{"n_layer": 23, "d_model": 448, "n_kv_head": 1, "norm": "rmsnorm", "rope_base": 10000.0, "qk_norm": true, "init_std_o": 0.0252, "lr": 0.00764, "warmup_steps": 0, "schedule": "wsd", "final_lr_fraction": 0.05, "train_tokens": 899800000, "dataset": "wikipedia_en"}
MLP neurons of a small language model. Each row is named by its layer, matrix (gate and up: input weights; down: output weights) and neuron, and shows model dimensions 32-127. Each number is 200 + 30 x the weight over its row's rms, rounded and kept within 0 to 999. A neuron's up and down rows have the sign that makes its largest values positive.
After each neuron's rows, "fires on" lists the tokens most often at its 100 highest values on Wikipedia text that the model never trained on.

L10.gate109,154,144,148,217,188,254,159,226,187,227,165,219,267,198,250,176,245,203,160,209,186,169,216,152,223,236,240,166,211,200,218,210,198,231,230,174,240,232,163,206,207,178,151,252,192,215,183,192,180,180,239,163,213,161,159,215,193,154,220,191,229,170,157,260,181,172,179,184,212,205,248,217,179,205,249,163,183,241,201,152,199,189,165,257,203,203,151,179,205,187,221,187,179,226,213,202
L10.up109,182,165,225,188,240,260,245,193,201,196,195,186,203,216,152,258,202,210,151,253,188,225,194,202,218,239,201,197,210,215,223,206,149,165,202,185,162,237,176,178,204,213,167,234,211,215,149,207,201,170,181,160,185,169,214,185,255,187,171,162,236,193,144,185,169,196,202,226,227,247,166,226,205,183,164,172,201,233,180,219,213,175,163,222,225,204,204,244,168,187,187,220,179,161,189,221
L10.down109,215,211,207,209,220,197,181,158,223,207,218,191,199,208,209,214,147,201,157,194,165,170,162,259,252,184,237,201,224,186,132,168,168,190,186,227,124,201,229,218,257,238,242,192,148,221,189,197,160,173,198,158,189,168,180,195,204,205,167,161,199,180,182,238,198,184,231,188,247,176,199,214,197,233,165,226,223,271,238,229,233,219,205,161,227,223,222,211,182,163,207,202,223,186,186,141
fires on: "ur", "w", "la", "n"

L13.gate77,217,289,210,169,173,212,196,200,174,215,192,205,185,235,151,163,240,225,254,130,185,173,203,221,189,241,194,219,192,192,162,242,202,173,234,165,192,209,203,179,169,218,148,203,199,177,220,187,218,229,159,166,207,182,173,202,223,177,188,235,241,209,216,211,230,214,201,170,191,244,242,209,189,221,266,211,228,237,226,215,216,166,174,220,218,224,224,164,212,232,155,186,146,166,235,171
L13.up77,226,221,219,192,130,246,208,207,206,223,160,190,250,204,193,170,193,181,181,186,219,171,208,248,177,168,203,218,191,203,239,235,242,212,203,189,267,158,203,180,211,184,182,214,204,172,209,172,185,224,225,183,210,225,199,183,160,247,203,213,161,200,185,203,247,176,246,225,156,201,175,222,247,159,221,157,166,250,218,168,210,194,197,220,157,232,192,197,174,177,201,157,152,206,183,153
L13.down77,225,264,182,219,206,174,210,196,166,193,143,163,196,182,186,228,250,180,217,151,187,219,262,218,205,204,203,165,218,178,210,207,196,169,153,179,197,242,179,223,217,212,173,228,238,152,186,266,177,218,188,188,153,171,153,165,191,206,126,175,199,161,177,207,201,222,160,194,193,186,175,218,177,206,215,196,192,215,246,207,202,205,236,231,228,198,194,185,202,283,182,245,233,198,245,184
fires on: " to", " from", " in", " into", "ed", " on"

L13.gate498,177,229,188,255,128,194,223,197,177,187,273,196,155,236,191,226,148,195,164,227,210,153,208,210,152,296,214,222,233,205,180,240,193,184,194,163,228,189,194,177,232,131,204,148,155,148,179,195,217,201,237,228,213,184,196,154,241,265,204,206,214,252,231,205,225,218,200,226,198,219,186,230,169,231,204,188,158,236,201,164,168,199,180,243,217,212,164,207,208,244,220,200,161,193,199,223
L13.up498,189,158,229,174,178,243,177,210,145,186,209,197,191,157,180,237,234,174,218,187,221,220,202,194,181,151,184,205,187,173,197,118,218,230,201,254,188,163,209,252,270,249,166,156,186,231,241,204,176,178,187,202,196,199,254,149,204,193,225,213,207,232,161,211,204,248,198,226,214,217,217,214,192,239,200,224,227,232,224,213,220,174,184,215,179,219,233,182,229,222,136,200,210,225,182,215
L13.down498,228,173,163,194,215,209,173,232,268,203,197,190,167,197,209,183,188,220,190,190,213,187,206,266,178,272,156,236,239,228,240,257,201,150,205,183,191,169,200,188,111,160,182,193,205,179,182,239,210,138,225,160,199,163,211,235,210,199,189,239,161,199,188,165,173,158,210,217,186,203,125,169,192,188,234,181,202,217,200,227,234,206,220,217,215,181,117,138,211,196,194,173,169,155,225,219
fires on: "al", " |", ".", "ci", "n", " "

L16.gate554,218,212,221,161,174,197,196,193,200,240,175,157,235,213,149,203,203,244,197,194,212,259,245,217,168,209,194,218,180,201,203,219,225,191,226,241,176,182,207,178,259,173,176,249,187,212,223,217,171,216,171,189,162,193,208,165,208,152,183,192,202,192,209,189,166,203,186,191,171,189,282,197,173,157,202,210,167,253,192,239,216,173,208,265,188,245,206,215,213,211,192,172,205,189,169,214
L16.up554,241,254,200,205,215,248,249,242,211,200,205,185,201,203,214,201,205,151,219,173,275,195,221,271,214,238,190,203,151,170,251,212,208,217,212,196,226,171,188,224,212,207,189,194,188,221,193,172,164,172,215,190,220,182,184,165,152,215,153,231,163,205,210,252,225,174,133,190,176,212,216,148,266,223,221,247,173,133,235,208,182,243,202,248,219,173,231,195,222,199,171,211,233,209,193,187
L16.down554,178,205,212,142,181,175,223,271,176,254,168,210,218,193,166,169,195,158,244,185,194,146,233,214,156,219,188,154,260,129,223,167,202,211,216,186,158,208,160,167,149,189,183,192,280,204,201,206,154,163,134,189,234,186,187,165,229,207,160,172,205,175,196,175,253,151,182,132,229,250,201,197,228,161,251,188,232,141,151,226,214,180,232,212,215,243,228,226,186,200,187,253,194,225,187,200
fires on: " in", " to", " of", " played", " play"

L19.gate286,177,209,237,181,208,228,189,152,183,174,158,145,235,187,233,125,208,176,206,230,200,218,179,215,238,195,208,190,198,119,205,202,199,164,261,157,157,179,167,194,195,160,217,226,181,204,224,219,120,197,192,197,206,186,232,244,241,220,202,186,163,219,238,225,206,183,221,163,153,145,256,202,216,205,223,182,252,187,220,196,189,237,198,228,192,202,219,197,181,225,222,192,267,177,213,192
L19.up286,192,245,201,184,123,238,144,232,185,259,176,156,187,180,225,206,185,190,174,179,296,163,238,213,179,143,193,222,221,191,204,209,185,183,211,158,189,188,211,170,191,198,218,201,113,168,203,168,171,189,195,201,208,234,181,194,219,204,197,203,244,198,215,201,196,141,216,218,158,218,189,228,192,206,205,220,166,173,238,191,212,213,182,200,179,241,183,195,140,224,175,215,179,161,211,204
L19.down286,215,168,186,230,177,177,143,184,233,237,217,225,218,185,202,206,238,192,180,129,216,220,189,207,262,155,184,214,244,131,213,216,218,236,173,206,177,174,192,237,219,185,218,182,223,226,190,187,153,217,154,181,192,198,184,233,165,194,244,251,154,220,190,213,162,159,224,173,187,179,215,217,237,184,225,202,251,144,220,162,200,187,201,219,239,254,200,204,174,241,234,254,220,245,200,176
fires on: " Go", "go", "o", " Li", " Co", "co"

L14.gate526,196,157,247,250,182,188,175,217,185,220,231,213,174,214,235,220,175,232,215,143,173,140,180,236,195,209,214,188,237,233,220,175,195,172,224,212,240,222,203,194,214,197,217,217,177,214,223,194,185,224,219,187,186,140,138,175,214,209,241,205,201,219,198,219,150,204,186,266,191,194,251,183,190,174,221,209,222,199,174,204,240,234,173,222,231,166,213,161,181,170,239,200,166,241,220,211
L14.up526,170,200,188,206,230,163,157,176,215,216,254,210,215,221,200,250,137,221,222,193,247,182,157,203,225,172,145,246,194,250,219,171,168,228,183,235,232,182,201,243,251,188,208,209,170,224,207,246,205,256,202,190,205,215,268,197,196,186,192,167,240,247,199,229,186,227,164,202,238,252,224,135,191,181,253,199,264,235,238,206,222,170,211,202,204,196,201,260,209,181,187,208,169,147,245,206
L14.down526,213,210,195,275,167,204,162,190,197,200,180,129,235,172,194,183,184,226,170,244,188,230,180,216,161,183,194,226,209,175,139,189,194,207,202,213,226,191,234,168,160,233,176,172,184,233,193,174,192,208,167,208,202,194,160,164,228,218,197,180,262,242,184,159,136,185,190,187,218,152,173,167,232,190,244,231,247,225,246,209,174,161,185,220,130,232,256,207,164,229,203,211,207,234,232,213
fires on: " |", ":", " ", "\n", " ="

L16.gate407,196,218,216,205,172,162,232,260,165,211,199,202,212,190,190,154,206,230,175,209,216,261,224,217,249,197,216,189,252,151,180,217,184,239,180,217,243,121,214,155,177,141,155,174,175,204,268,202,190,234,228,199,197,205,175,182,230,168,205,198,208,193,129,199,142,134,199,169,201,231,232,167,221,219,195,192,209,209,212,185,207,232,223,208,230,183,183,161,189,180,198,177,157,109,220,204
L16.up407,195,176,184,240,161,202,190,194,223,230,195,119,230,161,181,224,198,248,183,217,194,214,171,246,213,180,197,214,258,160,231,170,227,180,259,235,260,227,203,206,151,142,139,221,225,204,178,178,207,162,193,261,210,164,231,204,250,140,168,152,197,183,167,260,217,174,176,221,191,190,207,134,211,204,209,230,241,182,182,207,213,229,226,258,155,189,168,182,231,243,174,203,170,191,246,203
L16.down407,262,191,227,235,215,171,126,197,193,251,165,215,187,238,213,226,113,155,213,180,217,227,173,182,200,232,189,170,184,227,218,193,168,229,194,214,250,169,212,241,243,232,244,253,157,217,162,169,194,190,217,223,197,197,203,203,207,192,255,220,211,218,179,166,228,197,180,163,170,219,199,219,225,206,218,231,202,122,257,184,185,208,198,176,209,222,236,203,188,235,195,234,241,219,174,175
fires on: "e", "er", "ci", "ec", "n", "s"

L16.gate217,206,204,187,204,198,228,164,181,153,227,201,212,236,207,217,177,225,213,170,189,157,230,220,188,229,156,184,167,221,201,219,223,196,197,192,220,207,167,231,191,194,154,193,232,242,213,261,174,170,218,262,150,154,236,211,225,194,205,182,131,224,167,157,231,193,205,210,131,219,177,256,168,194,160,200,191,177,274,190,215,241,142,167,196,209,126,248,113,196,178,197,174,190,176,173,251
L16.up217,176,143,172,248,174,242,220,190,211,239,176,148,219,215,228,199,185,216,202,210,98,215,206,281,199,214,172,229,221,262,175,208,142,181,231,204,207,205,254,213,215,218,178,213,217,215,212,157,243,247,201,192,256,217,259,174,226,242,212,205,196,157,150,220,243,174,217,216,203,207,202,174,264,160,158,216,230,208,234,204,219,162,196,217,172,144,264,142,190,153,208,178,188,231,221,182
L16.down217,242,219,192,192,149,190,203,180,233,162,210,190,210,163,204,168,213,190,178,206,183,215,210,202,212,151,242,221,229,180,235,254,185,202,187,254,213,142,206,146,250,232,234,267,176,206,231,186,216,174,147,214,215,178,184,161,152,214,185,203,191,170,194,248,203,162,164,194,214,216,212,224,209,186,194,229,183,278,183,224,207,221,174,226,235,164,247,201,201,177,189,203,232,203,215,201
fires on: " N", "n"

L19.gate347,180,233,241,190,158,232,183,144,223,192,201,135,242,259,212,211,170,155,175,207,227,189,244,219,195,191,176,173,214,192,180,173,191,220,198,186,209,236,193,183,162,133,187,241,166,139,211,207,212,164,221,215,191,151,220,249,170,141,186,171,213,218,235,182,163,191,235,179,185,205,140,208,240,226,182,201,215,252,220,216,203,271,223,171,204,211,220,228,184,187,246,227,213,186,183,174
L19.up347,204,205,195,231,160,223,207,205,216,178,200,209,169,105,211,219,163,168,234,219,166,170,215,172,221,190,224,225,243,196,197,142,241,187,253,229,177,187,169,124,177,196,216,198,123,174,216,193,221,231,208,194,241,185,187,250,188,203,201,210,207,225,143,179,195,190,221,178,208,236,235,229,236,173,144,188,217,172,195,153,162,202,227,217,204,196,171,202,148,215,175,264,188,199,218,204
L19.down347,176,167,217,193,187,227,188,215,185,194,209,226,234,218,212,173,252,173,164,159,258,205,230,169,206,161,151,165,193,180,214,237,233,259,193,188,229,189,229,206,197,178,215,165,188,200,230,199,191,216,199,179,225,143,205,182,155,157,187,226,246,226,188,186,176,180,235,257,184,206,195,194,200,219,209,212,137,218,246,173,142,174,219,243,197,185,197,191,203,195,183,176,218,257,232,214
fires on: " Co", "o", "co"

L14.gate196,178,195,214,188,208,177,191,146,231,172,220,209,198,196,179,201,242,238,221,220,232,232,148,202,192,261,178,268,261,263,186,197,165,161,180,180,197,174,138,221,242,190,190,166,211,195,173,198,173,202,183,238,212,178,159,207,143,239,224,216,120,193,180,216,182,211,142,147,200,218,201,147,169,220,195,197,176,188,220,155,223,255,150,239,187,200,189,186,190,184,179,247,184,179,234,216
L14.up196,194,174,163,167,195,202,189,187,194,158,235,201,193,208,204,286,208,163,192,192,209,224,234,212,250,218,181,185,196,194,227,183,178,225,218,228,195,194,239,211,219,206,196,201,238,249,169,231,176,228,181,188,179,246,236,199,183,227,182,167,190,206,203,209,165,224,202,177,247,239,172,215,197,163,228,200,225,208,214,173,231,207,190,161,180,157,220,187,187,253,166,198,179,160,242,180
L14.down196,190,205,174,224,196,183,210,233,202,321,193,156,225,189,230,175,181,202,210,256,208,204,183,227,198,206,188,175,230,206,206,215,176,159,206,185,230,190,179,217,141,152,239,249,211,166,194,223,183,201,160,232,176,199,237,221,227,190,191,144,223,167,183,204,243,139,176,187,242,266,184,180,191,204,206,226,215,240,198,182,174,184,226,217,265,245,218,182,216,191,156,178,235,197,213,217
fires on: " |", "N", ".", "30", ":", "et"